python train.py --n_layer=8 --d_model=320 --d_mlp=1280 --norm="rmsnorm" --parallel_block=false --init="normal" --init_std_o=0.0 --lr_mult_o=2.0 --lr_mult_down=0.7 --decay_shape="linear" --steps=9563
MLP neurons of a small language model. Each row is named by its layer, matrix (down: output weights) and neuron, and shows model dimensions 160-287. Each number is 500 + 40 x the weight over its row's rms, rounded and kept within 0 to 999. Numbers have three digits each. A neuron's up and down rows have the sign that makes its largest values positive.
A block is one neuron, or neurons of one layer that tend to fire together. After each block is what it responds to, as a language model described it from the Wikipedia text at the highest values.

L3.down55:507499478474539550534603463509461513498487447479526485539474509535461588474552539499567535499472506546533507477477555528499524558488444416527478524580545468526511504434494490405574515531441553504478574510561571516484474475467482540502510497491544474519485434477506465463513481507473465531539554503519496520480564564538483463515507562517555573507526513490431415474540527533475539545528
Closing == or === marks that end Wikipedia section titles such as History, Early life, Discography, plus some table-header pipe separators.

L4.down78:522589525522450546590469491500501486512428537495542458529497461479435436557483510525512574484460478488521505485520474465545520505588518480507479531457508463547520462527499501454459527560494484530505566422508527509613520475506530516466494393542480486605500536505496490486492510434482461531482531505512531461432504527450437522392597387523486532447465532435498454492553543441506521484529
L4.down261:534519472533465568559512486531536487475464518463461540465535556513473443501462585520525520476510500505454450579489472478431521446498451467489545537522469553471520576505515560546547438505432485455507542527466524534538543489437498459464499454458509529522572511511524456507480507542501485483400422447479507526502463447541484470505493511456436496513494471508525496542532524463577434525515
L4.down372:502503525520580477497544496513485456536470512420439543533427552491515535475505532522568527480464491471523479467517518482482471551553522547478528460519553521522484550561435471508431495488455504508509616434467531441473507501479509481490544532521512514523480471464513510520478493548499461539514519517536485541506449474462488486525440478486583520415513577471506475465510503560517524486514
L4.down412:585520548496443459485503465431558539492452380519497530580515515513521495540516550475509540482438465459522481548439496510543413468476526566556495572579497423563460486573498447527509501521531543495483480485507561546521472472484465525493526514528567504552543488466542527529497453536567546460462460547511533507481485524537487473507497487509493539463511498473532441512515492576470486509522
L4.down658:480483501501512485515524526664502495558570478448509517498531537424537481435552523521523522564511492460483500607464588492548573465534412509503455548576533441515457465528548538512505524460512471490471439460555455462496455525476490525460486545541496484517548406409560468484438543528483525483503524495453512469510534457494504464508507563492532499526514519524491428507535531405473477536489
L4.down1016:451460533538549562429510453582475487558457479501442504518547548530440505492524488500560457503527478469556511443569517601546556448496477464523490502506536476460518506405585439537463494501529535471474535514552507552471491524557497502489502558571438486490527457516557476515503529521513438581503509523462463462500505535501550439502499484472494568428502474516542492473499565542496502548532
L4.down1146:479517437467477565491489537461498590501443483458476532488503547609542634532494567539515501504524538488518523488540433561536509512434502558513502497494556540534527482477508525546491478492455533489509503519493511518505480561484526490458489439465517575504507530454486444490458520501515538527476489476491454429548452531494405543580526495522518508537523504469489561552453430501530535486492
L4.down1226:524514582509452520512550517520530507545493503484555492487589493436502474499499530454508530471440476420501532518507487518447577427513524528576581487520424556528553430465528554494526473527500470506491471536546537540434569490575521541557555663465487408528545514500509509564494518545516511477491490541498548445524556523411436479518528560471549526460459515542560498492421478474476495528538
Line-initial dashes and separators (semicolons, colons) in infobox-style key–value lists, such as "- Country:", "- Class:", or "Egypt ;"; occasionally mid-word fragments.

L5.down5:558500503546453449530470542426440577494587459437479433481501511512456516556506501513509552532507532563506573499446478415530551408548452538458509461440588500467528478471520484543436521499480557523488543547437536456543500500499442512402560557535474490478494471562448537444488471514468569517470462499496519486447485471492517558463451430491464517502451468503481551533502473518538481538496
L5.down268:551471561529494553494492509489544538538449452557451439502453514515521522459541499470479526486504492591621522528451527513531516486592511523509508537456524495532536476486480510535508492482547536432454529539518534501468514514563533524527499491485503517497512461514446482515493544472474605467553536519514498463459485477479448489538445474476523456478520528412600495503521494524497512453479
L5.down354:483555490528579510456467450419520507500451535536519500435527491445475493474513459522552542466441528446480432461556508513562505522467531507466498472496427501567547501522468456511476443572444473501481535537475444519465488529487524545487520603489472492534516518470580465511476531508540490452529518557373525553476469557522476542479555535503527482465520499536551543506430444496471497476445
L5.down533:446524535490480554485434468578496428504554574540460530542553463503516512515536512527548421509418533490447534557418441500416491476520481500529480544535427460472504485546455471487506509473462492498520436513534505453537471429503555522469526535513492451462486519502557453496468449444544460534501518525502535485566554460450535519463438518505504517452482538504419543478469581456413483487489
L5.down716:545464530477480498545492467508514522451475504517490443475445537468475531470455469403538508480527507518435499520527497520539512539553534482505542536526497558550543443532469512509458570426487499397478487525398539515579483539488561492558515521465420522512540498573536557538424514413526514492523487503488449480556465524572457461577509392485502455528560456486537523543468532466524545507494
L5.down799:438558492415472462451506546462465497553470557482493431485496571564505505463547513453507380467450421514482511473463438468481454507504457490495517527541498446511496461534474475490454457536532514549516513448480474450426437470456484535471470470558477485539455448518465428422487545512514549467527518538513542397537509523538447465508498420464563499504531493458490449483518518483523520497521
L5.down825:549535500423533485520491505474529484427515496481506499446546535533495569475508474488481561527455568526629479506483543522566523509567530476465529532568513503596524532514479518457494454489539543501467523451532488536438491493464447403477509455490489492501463478502545487533544494500517531535457509530457509463545497529495526479501456488472401452471462432477525493474479496493454490516543
L5.down1076:533586548469581518545514493521476546491563522410536581452515494524494506525523493428453525482466534502491445497460552469546447549510451541469488461455473415522440532519523474500482561492510508556517529501457457520520485532537494438483437460608498535465504455515477522511540522514509510519563501457540536486486526515484512518528486476529462524483455431519447491490547456540527556560518
First word pieces of field names in Wikipedia infobox and chembox lists after "- ", such as ChEBI, PubChem, GNIS, Engine, and some section headings.

L3.down461:554517500525527539495453562542396459535473583487511552550478530505432452495553460445476528530451492470569484519470518513547515496489473524487476442515489500486473459505522512483450547483418496538467552540521468504532458485529519433495413445534559490496529531531590494481521507491472454520477433482476493449464519587446477526476486539497444484515479458569547526561469485498445475474476
Word pieces that begin or continue a longer word, chiefly "end" in endocytosis, endothelial, endoscopic, endowment, plus colons and brackets in chemical identifier lists.